config = dict(
    vocab_size=16384,
    hidden_act='swiglu',
    norm='rmsnorm',
    positions='rope',
    bias='none',
    init_std_qkv=0.0123,
    learning_rate=0.00109,
    beta1=0.9,
    beta2=0.99,
    lr_head=0.0108,
    warmup_steps=304,
    schedule='wsd',
    batch_tokens=[131072, 262144],
    doc_mask=False,
)
MLP neurons of a small language model. Each row is named by its layer, matrix (gate and up: input weights) and neuron, and shows model dimensions 16-143. Each number is 128 + 32 x the weight over its row's rms, rounded and kept within 0 to 255. Numbers have three digits each. A neuron's up and down rows have the sign that makes its largest values positive.
A block is one neuron, or neurons of one layer that tend to fire together. After each block is what it responds to, as a language model described it from the Wikipedia text at the highest values.

L6.gate42:153146147135105157037155133082149127103126135168091145078102097147209092212118164106123146102081108182164077179145124121090083149085124121106088130126126125130080115045121175153111153121182155112121118141133123108092140109085086148063138152093200107136134148107109100134073071077140125113085120100144123103126145144135152167181071134122088062135141082125076137119110077123109133091120
L6.up42:126170089101157086186147037115132104119069105085173155144103130118182108120179201151134148084200138126142131074114135163168157141117172147136092168174127145110107132149128126162104104134155165171086131155070160152125095092066095092145182133087142079094096161173129138127110157138105117103115142189187118131135144200123075065129062115141136123128135122121200124168116203160130127062135
L6.gate52:114146152103146131163067137109120115170148152163118112113149122139136172117114191102143139100115146160113101143095104102169141146135129101099176150126121073135128062164165135158090095120176104162143104136118121022166088117134122188153193109090095212115129189106123108156103102085085071140114116183129144155113166097083141134068079085129098116062088181108139114157121105150131157119164
L6.up52:149118179138089157128089095072093148127112086155136127092125114074150135135117148179118117129134199103193112155119227132087097099199111148101138156065133105138097128136187146121117143108123140127136123107216104107101128092125176102104144106148162133099121119123142222166142154128110128098146108121186230105152161134207138142149136151134152133144155112091117082092122144122131193090133
L6.gate97:128158156118111100196175157145127125202155156196095166144128116145108139098156131157146096171154143145140073061122142174118127131136114133120166194166167152160104149134130133118127120160089083130155128149080158140114090135145182178076121095110144134161156102107052167090166108082111095148096128114178146147175111124149127091069100015170170135159097213085147144127127113166103124079132
L6.up97:145164217108139141127085141134144134103158078122130123130106117117121157154106106103157085175160183178127161124164096105089198180047145108122146130094111177142078131091118129127096194115102137098079121098088155092105136131149138176042105175164166087160134088108132137191127117097130096114075155180137168141143157147167107193115133164127156137077130165119147108114114103145146131138166
L6.gate289:115161160077135154137102093157112136149143142116070105110089068097150096122109144080133190135109123142140102125112153182106099176166155210126148166171191128155087132130094067131091188152170104131097076115133129126055174150113059130144141132116143175079147141122111097090088151140098122148120100143112183108121176138091076114092141063137113114122139089188137169105140121157208116119143
L6.up289:147154127128115107100085153162134160114135158095070135095094116117123155126144174088122163095066153152146100111106166201128068137139117146138109116123154165087139188185137094067147129120173103136079154129130079090138113090105102102072153117129133103132099124142133121139149162114128120152129134102120139154115114098183120114101086093102125105135126102126082146116127144131139105106151
L6.gate381:139125101152102112135106138102164147072137169140072105111143110145108098115143161124126133115113110182170139077087160190132128099047130175084163147132139103112069147129153102089097076140118164156101089101166094123101145089065150168105062163138102109043144086149130185100195072116082152204129083142171168163111092089127121187165110071118062120082178131159075151088123070124136140112135
L6.up381:113177142121129103114104120124144070122111066098155040124049085124156162131145180173092106159151109168105135127190148168085183167172117057106115140130139172142101107083163131085135118188157122181121102122166174165121167083109092126110185170145124080112115118144114132138140063114110165110153150145173130070076141115159151180136099128149122076124136116150178131127125120134196138110162
L6.gate402:204113133125053170090144112122086127087152090102154128097163167092215209130108140211141158132106104190102120119113101126045128146114149109155179119079172178182054136110104172172145154149143177081118128138083138161126118113134149125167119157161153085122144122139147089170104101157071122130148141089113173092115146167093149103185080108119137106123118250150124105065118101099144155093142
L6.up402:102128113163179073062104114104169136085133132071135104144152152108127190114140119118104151075098163143124103141089136147087162116144147144116155150183154111100100158182137134141161135183175112124131177089155108159168115130107159107063079099145157130153089147152173197158139145125065116158144127179193137156105104104130078108114110179136171103133113074114087182136168089143092152136102
L6.gate459:120130143179113142162145167096127082158179114067133100174141160153090081142125196126189128100165138188128119118187112196115152136117137128144065128117157157112151041128139123136084180136070139117179132112091164106116172100137147096107071098166167097169159114144128164099084149116126102167127092165156198214132145178108131116107108107069143128085132127087162162115156098152170098120132
L6.up459:105128130132100139155136155097116126118118098086128130142152119140108157155136091122094129158121193110160081119112142088113160116107092080110141188120096078044123147177096113192136087116148111110098126121108089146129134075117162099125138093133102149138130133187123131095176132157137116172163133036153158140116081104198147111132036087161152133116108132186141121158093085137137083106115
L6.gate686:132121098107115125129094141104135107143114075060151063139103132072144159099104123096144147188148131160125078116153150096118155141067059100135181116106150152081084093136133107123132192188059105120087109116161216083075144071139083122088146103145165107089097108182088098149122160099111091104116104111112118122105099169101055158115112115175125158070103156127098137081156128118131188028113
L6.up686:100097121079164102143124169154135125123067147131104181116136146115102123115148154150125066116147092119144151107151182141124157144155077091102126090117143138128109099188138101114085093102102139114102139110125172131153079135086109113095142085141166158062122137155079158100139124100123149091123163181115073134140136125133153108143077117168141104156056105147087175127151137122134149144161
Column separators (pipe, semicolon) right after a small number, often 0, in sports career statistics tables, e.g. "| 1 | 0 |"; also weakly, mid-word pieces such as "ce" in oceans.

L6.gate143:105135125077159128148169135129178177123122182108108114153128081135119118102095115096132130121124144139106028118120128175095200169100081128160079086099111112187144123110113148197116122135149109131090182095094154143147134129128111130140194140163156168145129087162136106148095131133070131110085099121142127106128137087120096132095123097126157173110117070079173087143128129117126071100106
L6.up143:109115130157145122102119082172150095131125111114137086173125108099093126144100138154142104156093094159166085183088112149130131135182133098144100111100068122129167113143100118102106000132110135141097169161102117177145160112130096113116111180084095159099109165108114130205119065103107166150096139065164104106175094121173093166113081120123118167112144156105170121130140146100111097122177
L6.gate378:169094129127036170113103110152160127135170131090168161152139114135164102127053086089127211084120105142128129167170144136155148087081061097150134056178104106149089150145112113198074160157163082129151143198097113149101158126155129149104163124123185092155146121194170107107121113149125034096133140111194136137160109160146138191084103153156117157033086101063123118097115126143159152134100
L6.up378:086188132116182075169124094092151194159118150154182090159138131141134164077145114132134129095182111132200091127126065157047128120122115144178109128080171080145142167111129095130099144104152062127116136128092169123144137177084109126131160178100144129091110127082131175134082060127112117152124146088138104129133111148103107173079155123131144164112108174123113106105128100132187130073151
L6.gate448:149140086100159120150136123149105189127165070183113125164118102137185110105129099128103117151141125166169100118115075148067188175140075070074064106171129124131167192159087102152123103071161098153112137112117157135157150139059129151094102133133108145095051111181165100149120137102130128108132141129124119129173166138057152100034063055142135167158136120132187150085141117163094079058171
L6.up448:162149145150157147116131121117123142111124128161092105142130085194140173075186129133149179170060123127147156122136086083139143105126163121132196133109085113140098111122118115097126134096122105094168141073112138103095138097142070164106070164133223134159159155117183189143161128137138128112123133151107143094160202148070135133121122192129128212136095123162109042141118100110135088166116
L6.gate636:169132141099153104108108144079136109161150075104185115127126152131126104146110150112111111115070104144100132135085101142176104171121084157072064167148121040115149087108110119200048123116131081145151148128151133103132095136129182108086086104135115133092229126132176044123129107154132072149128099075167136129150100141127099127079112125144149085090060070086177099076142109083127172176085
L6.up636:108098144145137111091113169133181135193138101089118221135065193136061114164173111122163172159100098135092153134083089164139146096109117099131110125171101122084131095112160189132127107117111211180113194158117165112132153185114152158154164118130096172114147090113123094077114111088119116150089163177123077182113115123148091100128118106142094128131109126074137219075090165103187054111087
L6.gate721:110143169078150157163102175151116088137126172167146177180135122067132098110122059178111106153112157162132123086106137106152137140180099144097103175219144089160172116100150131080087144134097061102104093084146127195114129120161130077115138160096133142159120150111117052147120136123147176140120174080114134129161117137083095114045070078128098145072147163166134166137088188117085090086123
L6.up721:141129136170151109102183121076135166118151102104042087105154143148118104076122106145142113114137218115175101070136086086143211190154169104079129104103151120126102150154131189117083159137113084117088135114125100178118139142090130148112097119101131162092108071183127128143042126114122194086137181127089149113095114106096120089122069125108088106165156161108098135133107125133085107142097
L6.gate829:174129140126145077156080109131126151119184166131162179135123104108081101167164108107061151153145145101134141144122112154154064116107157107157166127115109081143144147091079144200161147118130117167138094191093048131115126146122129089173102110181083113119126197076154066123138196113148170081125130092098144123164134117068096128075199102121133115147122107194130112123155132085149156137096
L6.up829:181163132072131087147092182197111158131108171163070120166159117144089127114142128140103079129121154154078106139111133173101120102063067158096070134110079117130165099118109128118141165089087124126150135119114145103173129106108131138150153125154152115073169116113134137131163112089121181099155126123184120170112137131145130144115123090157178162151127104070136166129150081091135174126131
L6.gate879:175118135142146158101089081099132144154107160065103097135094078084196147128177070095125125151146112050087122132100114172076139156063108081113125089174150120125121160063095146223075126132157087160130175168093141110166131124104141178135091119133146107132119212164108126086117067125080153138133134088157148093075109128163083093099118136105119114182094142075165135078108169132134102161115
L6.up879:202107121044167087084124142142132165161128170118045124081151131054116130145135128115184082146115081120124117143124087100140089084134197179102114129151134163180121117084129150112106160068151156153158130114161196068117177101135082092124104047135030128084127139183139122114084115157135116119101160090159128148128120104168139126088107133101167127062108130177123185082101128121152111116095
L6.gate958:152133095117128097128126128159156118168110135114110156171168139121044152146070052109119135108174121135124104154133135158181173172063111124151136173122087083153167147142072146193161135095126145160164109111120112050140101168109108193160109127133153168125088142086100107173071124106105114110157111082129195156144140168148148162148102120158142174106156076061150095123122130162120085097101
L6.up958:119143174130151156121127091125139193047093084114139134136142091126133161108179182129069152155161140107123123155150120097056157178123087089101068132084099122114142151054113148110139164113141120182143148120119101137095107128115126097077110139087211108167102117102155076115140136098095088149118147135133123132064144194100136164108101122131120169132068146152138074089122128093179130101082
Field-name tokens opening infobox lines after a dash or table cells after a pipe, usually just before a colon or pipe, e.g. Time zone, OCLC, Silver, Conservative hold.

L5.gate78:156198138079120142104195171099144093175171079089103176060119075113086157183148169097150139099082130115147140123126209149109142110147095127105111186098093092077160074109122152147123152173088095121157100123203154144108153098137121121127143143100120161114146132171080091147113174063117088081136112098147156136152184166102150111124121140117150114074195121102098061144116145108167097109107
L5.up78:142113204138125102142170134137121145054116093129082141099122165101133132116119111172137196144094122146122106165129107142152155145142142147084137145142126142105097113130147124071162145108112139123067139099130069089106095101122129148057128109135186072202120118153176164113130124146161085141141155161136175137063114084090125190152123173083108149133103131149085094118149159118176181116130
L5.gate206:157113149110146091159110073128140134166092100073071126086129159125071144122114113138189152120116085068155079092096111131118124154110118128094208150116126113157068112089120097119115110158174174109068076108145107141128128116056119131190144099117126072101200085158096113163131154145132139131142074078159137109152117107101135090089118134089109109160116104135149129084084131126159107131132
L5.up206:096091116164162156128144126124117127109079157101136127066129102146170141084091153127177099122183156145131171086135164099144103103095151077111130099175132177156123151120127162149186191173116133149097147124163168088172143134119135131162137154110189154145087031094099111130165132147120135100088116121147116153167119090097118134185112159179123134111114074054098168098140132098118152158059
L5.gate378:150158127140089155176171127104147139117172090106064122135124116165164128123105073168212191108110131167135077120145083143142072152118173121124088144101145126168126105095128129143113123191135174120084162102170136062086168099148090185093153098143095119053165203114143139156071144125105108134099083156161101092135128173088196182168112164111128084086173126144120081105131103082139144114164
L5.up378:085127217111146114149180142129157081159163084081102158164136144148150122113153121117159065080153113164178107142124090152127117164157076144124084159093126149168120076111135139111082120133097092098106125164119124123133122112184138142121192099223106124159123145081092140094054126163096125101176099088132087117076174127111145141139164149135090139129170097141112095154113153103069140133162
L5.gate409:107188151053143165149097145064125105120179101161181136060154075124107103152140140161195141118114125105062096108097048177139147113175068112061074209157059139137118162133156191104125147179174120060114140116143149150122170110107157120131126153110168150075129085155125143128134127175122132133097137103095162125134123143085122170163139162121114158127166116108058115148131090143124132157185
L5.up409:098154132131155122136118112216152182100163122128117155128102122135141117131146121047184090123149078192171050129141066120146196131130112082091051115126127110131123176116189104121089121082160118125130103140123094113184155095120133083103118160098141138079169133082089150131175146116102096133099160111150082151153141157082044117119089081098088138107112120150171143083135094093082109128111
L5.gate585:173122143172119119094134139139135164102142191146179149090179128150100093128066170100088110179138185102096127127147079119153138143143107126100158101120099101140120134163117152097176127177138128136089172177097107164146115134143132131097128083099124123169137156104117101193195115083155103163117123208115145099124134095134079155130142112123140116062133099157129138104194164136129177083084
L5.up585:139122155147160121127135093090168176090133146131086138098118080159104142126114091147133130138084143148083075150114139115095119120093090108130152118171091121130131104073171165084097138193197145176132162148123107144119150145183081127141132115125060123164116117122121064068128136095095163203161141139141117085122128116122081100060116175142114130145060088143177074128132104119172139084094
L5.gate599:174159118147118118049102098099168124062143123146084095135169108134150099178181121170157107205133163148123086083116093148132089091066120103126194106131143162136168181168096104094150135174147159123061136133092142156170140105092135109201134156102123150080117180118104104115173161133116132191119157109120165136122087062093138131085119060081091089111125141121146124096097123094127127154165
L5.up599:184172140110138100148133127064154155140093124143129163140080135190099134121125153146141131129100161116178102104106079151099157130144145087143136095144142153133087106077120141184116179097146114076160136113093152115122165119136131106145136147112123166119185137097131120113098132160092143093155067149124131072124175119190092090167133128119161116091138099174137106120117119153127074049115
L5.gate707:116150135125143102125108125088156148182143116096167089158185148135148116088145117134221110108150164126130102121078136141138127099119149109107105128130135151098126149115107120123126171149107137148059119143154161116159108039113128146114168142141052176099163170092150159128124134153109091120120072150138130131198114138108140114130152148131134083112145093184116144130145148144188082108151
L5.up707:125132172074095143107128120128149102159160094121069117087133121127152170121118168160165172130110146112077046148057153149087139186146154144105167124124135144148113125096098162129159198137114101140192131151119108131127116146137140097148131113156107156091136151135152089114120123151113118127146083122161119079166085138106111104133220128108174087172162071159185170126113159164141115120122
L5.gate799:146162186117104151096072136138129134117132076116086129104119141105152146124169118116163106106154139161099070097111118107124116160165143074088103150143108110158192031191114087207141094142062130147139147100090143140076176131117124137108131132103144131071166120143151077113147151183107150098147116115184166135167156156162136166143105123139147110062116148095094089040078108089151111137125
L5.up799:148093113111162130137125136167136168153124130128109108095146128143157130104173119110158109064069137133092146125117117130158195145111085103140057090171133113155173138063120183155132146147117118120088187104058148177145138130164132077168144155075151167134140090126131152105175119113127093159163044134105138128137182162107107147121114103153056127082151143075126116124089134113128132141133
Tokens in Wikipedia tables and records: party names and "hold" in election results (Democratic, Conservative hold), "of" after draft picks or rounds, and section-heading markers.

L5.gate98:128119114178131133100133137133180090160126129116123182159125122092167187104161145118130178172149118172131154095157124114081136109148130190107126163153127108227115162124127104145148141101142118061117156125173121124159092090131124163115073102104100089135132076165176109173088113111116130157056166118161131158103123097106094216126189084135182177108124124090080128113093128119035144118090
L5.up98:160109116109147132118099104104133159120097131091120089162140137172136155108152126109111159115157149126125081077139138101089139119148134091116149114147118172164082186116096108120113158105168144159128094159148170118193162093137154140130117175101124244166121135121075194180060115137096174177139097098122103113181136099124103155108077087186122165130100115108107114187078074080092141098101
L5.gate178:069132166123149112138084075118122122058137105066186114136139116153175166100095077137152118118092185144126174159103067122049133136151055125090145210136163066119125164138119139190226155120142102153081169145141155146147140118136123141132123142197145167111102183119148141123157172163121122122160127181126155150137134129079115130118125179136117126119139142120134108161150117165125117124133
L5.up178:163174111135126161133084154100140141134140152141105121095151153154075116115125202056143149144104155110137058134137173137126153097141118098106138211110127138061162124112100108139081144213133160175118116146156141127183137090127141133096133129117069156145155160149121116135131132123116108119160107167152158111158162182060135092151136126175148100135103096122103122125143133107132085092139
L5.gate257:147136111142135093155119112132189190086124084186165190082091103124138113117112105132112126112098138171163048140103125119098144129166072127083108152131113139027107137083140079109147144110085118130090072144106123160138125133079135098081120161101117155106144116118116138134119077132159114165097098106126080125103138194177107153161147100163071107132144169089132147147140102069142110146127
L5.up257:154168133105153163149156169144208158103156106085102135095161098143159120119128145091127121064106153226147156128127082080082179143095104098107113170109135126173157126104169135126074117112127108115081171124100081117139156073163139135035124136156176138135135110149172126107131098154112130105141099122168104118156179118097130186119045156125122032100144120142073183046078104175150102116135
L5.gate417:074113124114095110080043138156096147043200154132131085121217096075104186123167101121094101158078136142103110130064136116099131117086121119115116142126175098130103109109180104111171124161150142215134124084172119123167072094198115141144165107144081159105149077141142141131124084125130138164126140175132122124073099142113170101118074100065133131102096144130121154118131047120169153162124
L5.up417:153131081164161086128123134156163141083082121065093140142155133133129139157159087097159134139122117102163150144133084138132143109134137112114143096146076107128089144114140125095069159100097092098085176125128100063142163091098146163125097079109103093089156104170120077126103094080103135111108106142161119135057097118113157106119164086140178138125127086084116114122067175127120128150139
L5.gate604:140143118161086122146132083101153154083114096129119163135118111147098114128140105150131096136111112139100091082132128106062112121098055108119134120118145162173095091131181102105127149138104077129089100150142130116192110095137196074102120128107123121109145134134144128113164114165088118127132090134133189167113125143116068133131089094116137096073153125140152127066107136167138141114144
L5.up604:136171189162159102119138109169139161112120126120151163104092130156172131096184139152090154153102153171153074164142129164057098151125108066092164126152133178161118139063117143172126101181125129156111167141151109138118105115089162141199132093107110113122122096130074072155079081103166147171148170188102183078080164116130061139163209130149167159128174154128114133166142157117175210139183
L5.gate731:128167087129142110120173114155155120178093176128141147122150121104076100072073145118141131162178178139131095086141114137166070183129072057150175176130141100101081141089117126183205154119164134150092052099152131131146104182158112161082142163182150079162162136123112109073119156165108119152084124163145144054150190167131074145168114079151126099135109113157168171142180149177199112080128
L5.up731:156062151072126084216068104158124143121095135148142091070175129113113109100106142088184166121145110104171172108140130129093129062138085111111144139120144101107121137103116108156191108133098147137105189111127098139133181124124123117152113116117128111000148124139172158146147110099129189136151142099138114065152146106092133161143088112113160077129080088131141122074084142189150139120131
L5.gate777:081072140050113109074114093125128136082127117067114161078118127191128119168107105149144148131172193161125091131072122112124129117168140151097087161110143095106124126163134148140130147076179050173064167094143095128101191154133105093121208126092155118165218110093173120096082129143086131138152151181165135116057142154072120164132103133096143173117123002121159169144134145172203141116090
L5.up777:104143135148083145103143140125110091096169130122112097210108084160131075164122100104141132142164117136156062184114208143167122151126103123142114122165136140144109088122161124054112174089117068078095168119109126107118093134099093130118159178107166109191178119085150141099092170105130105121068078146136166087124088054175133169120108104127128107123095117059110117130106103168145092088109
L5.gate846:133121094090107140110113121087084080085156100148136106158163060106177149128137180109116149145133125154119101106094106133116150104124089152180109086189157140146120097161119130176113096153085137151116125123123097105106081067089132119111142080185122100145174077130068130133147085120061138077127139157184173097102140091176174130179133042135176117108129120130092168098161157150082128140161
L5.up846:091180163101114142179108085171151124086132084082103134186193084170135212090132124139191127120106138163131115148100101160134067179145087099125061180169080126158078133114139099170102164132126117094116136077142113112148155116144148136135093124120126129123125112173136065132102081190120135141119092114101113179098117123100101100173165101173152067089174146072109143190147109099125150086194
Cell separators and numbers in sports career statistics tables, such as pipes, spaces and semicolons after goal or appearance counts like 11 |, 5 |, 0; 0.

L7.gate502:147168171115170122132105045116175143104111135130119134187147080173143133143088098111122144076159177104079117143146080124138158147108103093126095104096079166152112139138115195203163161119192085164096143076127170135178120163150129131159119101127162197120153131114139014131166112096119118092117119146091148155130151120108087135137130094149152186160093056105174122114106109141164151079157
L7.up502:108134167162150147100148128133133099095108053135105120190168072132131103082114110167139077086118117108155105121130070096121029151188121164155082103143129130173147094145163118127117082125140071110114136200093181061210144135181121146146126103155141167165071101091132120098130109014118143117103105109093112115145118101108129148121185113112172137082158128183119103171151123136111106169190
Field-name words at the start of infobox or table lines, before a colon or pipe, such as Artist, Position, Dialing code. Weaker hits on "be" or "to" after modals like can or has.

L6.gate95:128155149110110117108171186130175142057077079061162157120113100161138172124125106160168178123209121146100154137133151154149120126124177124159184174093094118099115159105156120134142146152121133136162152105132168111133107078106089122119131120133172121151113161149106112095127147147129083129111116117082174155165152156102098119107122100109092149139172143127174175143081138191176087136133
L6.up95:173172103132133145134140134152117090115138176134137133130063069174111185085140134088132091171143131085061131108113100087124061145139163131163156176104106119211115145120075105080119194125171181169146114077160108087131170081129104116113108041151133161173110091130086149058110170111153154135169123164175111130135123050124087106117120134120124161102116172161111157125117099107150085162121
L6.gate99:181121140133116139176172137045133092132176154140132104167146082150046146126144158122075081144080117109156072113145122152131125140136101159140116161107102113173123120133085135093067192031146128116122104073108075071150053055145150087116148160101083123131124150103094110146115115091159123199147105136106142179126100106167140097095111099106165169079116103193145176137156119172122113086134
L6.up99:113131146096145128193047107104126110113154152109171166140157140140144159111156150176098104135127097148103116127149123107139113120036085130143145087114133079143108115121113199132121140123127143165137107148125123104134037096151106126107113101156093066147159168141133091130124151101134138149129155121111122102075048084123089054131163092092146129130098154155129127164168138126137215090125
L6.gate144:166148104223088102107102140134120175110102111077172089135128077088094197102131131101114154167158112107101126090142125147109182128083162111138109172101154135147092052130090151096097125108118153102138134122094178095093154098119090112154186132152124095140161191168167112116077175116111104139126072089162153138128132093153152095129173112157143101148132112158187115108135066221112169106125
L6.up144:195130138114093135103125105126150130182168158116150153121128094137092129166122097123098141143184090092078156150113139099163179083112097153099117176097168084174149140127100127154152089183108148132139169078131084105120161099145122123116193107135135087112135197174142067151094173073156140156093128167120168116100132185094060147101126134081141128131132120103125162098156087151111161125076
L6.gate482:111162138120104115145161166148149105103139154128089122130123138110106165078137111117137075117153162093114182104125139128154142152110167146164164143148109135105104095123154170096154194052152059081092119096109163143139153189165132118131121117176122136123100145034062104070207150105076156106118150141101140142096121137153133133140139109102149164125104121115134156117109070160092120096188
L6.up482:100131120111080127127096160096119158112070097067150120159132157143127098175092109148139115111133107095140149134173084061112087189110094134106148114139118169075093081080141059099102117126094106163185134116090120087155086054154120140139135090097100223160154148082099178093130156072113092133108139082121129092119067147063123066168126143101119112086151114139112127157175110127143122141142
L6.gate508:138126199066112133137170152168115097125156120119142101159190061081137168138073184137129148155100125166064090161070165155120160119133133069127130146118098155172121128105158104147149168095111154142093144122124101134146098099130108126208101132084144063126140077163180136128164115193089181165159123143131113126093118113073122119117122101138175110093144147156155133106087181187176136138140
L6.up508:144185139126123138115194128159159160162103149146121100092120133102113110161195152092234090110098106149109155119119146173155097180157090069131036097194115086098068150096089146151153152135138143144052067041147117148135144102129148100116123199126102240134115143110110104121128152102090148113084136119148114182097148117125201086175141166104121088141121192116141107146063130137140102094157
L6.gate572:165121080100121111150083135123186056146152157074180147175140128098125148117124164111123122173182147158083148112154127148137165156123056150097142115104116129148055088131086127153027167086098093086105044113159180113123100074091079158114118137144123168136186112135171131161147097065107123157155119193113163152146106179072113122077200154127117123110094083112136096122111146136211169148160
L6.up572:104101131106087169190078142091142151117167118122135154094110135088132135107135118117110192166122104143102121097204147122110126149136155160110145130157114197103024090143161150064094165116112090137095131088129114143125079141122070098070128121112108165125091115136108142114176101158110150168119157127072109086100078120150129135107204091077101131089111124194099105142061170141165144159072
L6.gate796:147145115174043172092101130096091126159183128084124156160199093124110125095162081163075143129181133179109089098119112103160162171088084128102147113073142120138051139159150135078135153096206121108111132123137140109133078139157052107119133117148093081104148119098120130144143092088118133156102066134120129119114088120123199109096114132081123095098140113180108126099149167177152176089096
L6.up796:153171172141050194082081162124080193093086143089149161095111100094139135131088135095093120110103178136124129138107113137078138131140095073080166100128082110173127122108126107130135148084175127137148182135074172127118108078184096134163150089158158096063151134158123162123115169096119072098110096137140108067091126106155117128098108137098113125094156076148131164077092164183174080067115
L6.gate806:116124069075125127087076078164175169143124180097139100153140100084088143146099070110160172100141046096125122086096155137122084131079193163151132134178063094194090178091100146085065185138165125197157107120140060060142098089122097127133170133148127148146195216175126121161147099098112078128119071111086082084063114093133105149094152121141125103078162078170111124118102125141103166122091
L6.up806:202104090100086161126108138128067100137135161135148166142087107126127082140079110130131177065092131147140098154118154130174127138103164091142178135112085091162155146086150154180105141125147090120198166147106133102081099084083149098125138126119142142149170192109174101106168136131135101111133095168167155147095155093175183100124152156135131135129154068120134129077082119193136124112077
Word-piece right after a lone capital or short prefix, mostly scores after W in sports tables (W 97–85), also O2, Sgt, f/1.9.

L7.gate439:153148120135130079125095155150158122160157147087129122186161098137056168130205170115109126167135120138145121102152097113139105140180118099107125134142075129206146136174119143123120121132177115116135033159091153151127127114150177162157164165078132167096131113164097143126119146230120125082077165142150085141128173112155099170088128142159132129096116118111123160184111118104189082136120
L7.up439:182212114125139091167109165109186080085123170093132113137083099116115114136165125120154137110133185179116083138148072109111151140144132120099156150160106050124119127122117202209115105153158179172171138140109103186147108179076163114121121141139199166088174155153167179148126147105152128125135140103142129145090148085111125219082096202127131106120133084178193120104109100087186111139075
Column separators and spaces before numbers in wiki tables and infobox fields, e.g. "| 2 |" in score tables, "ZIP code: 02554", "Pld | W".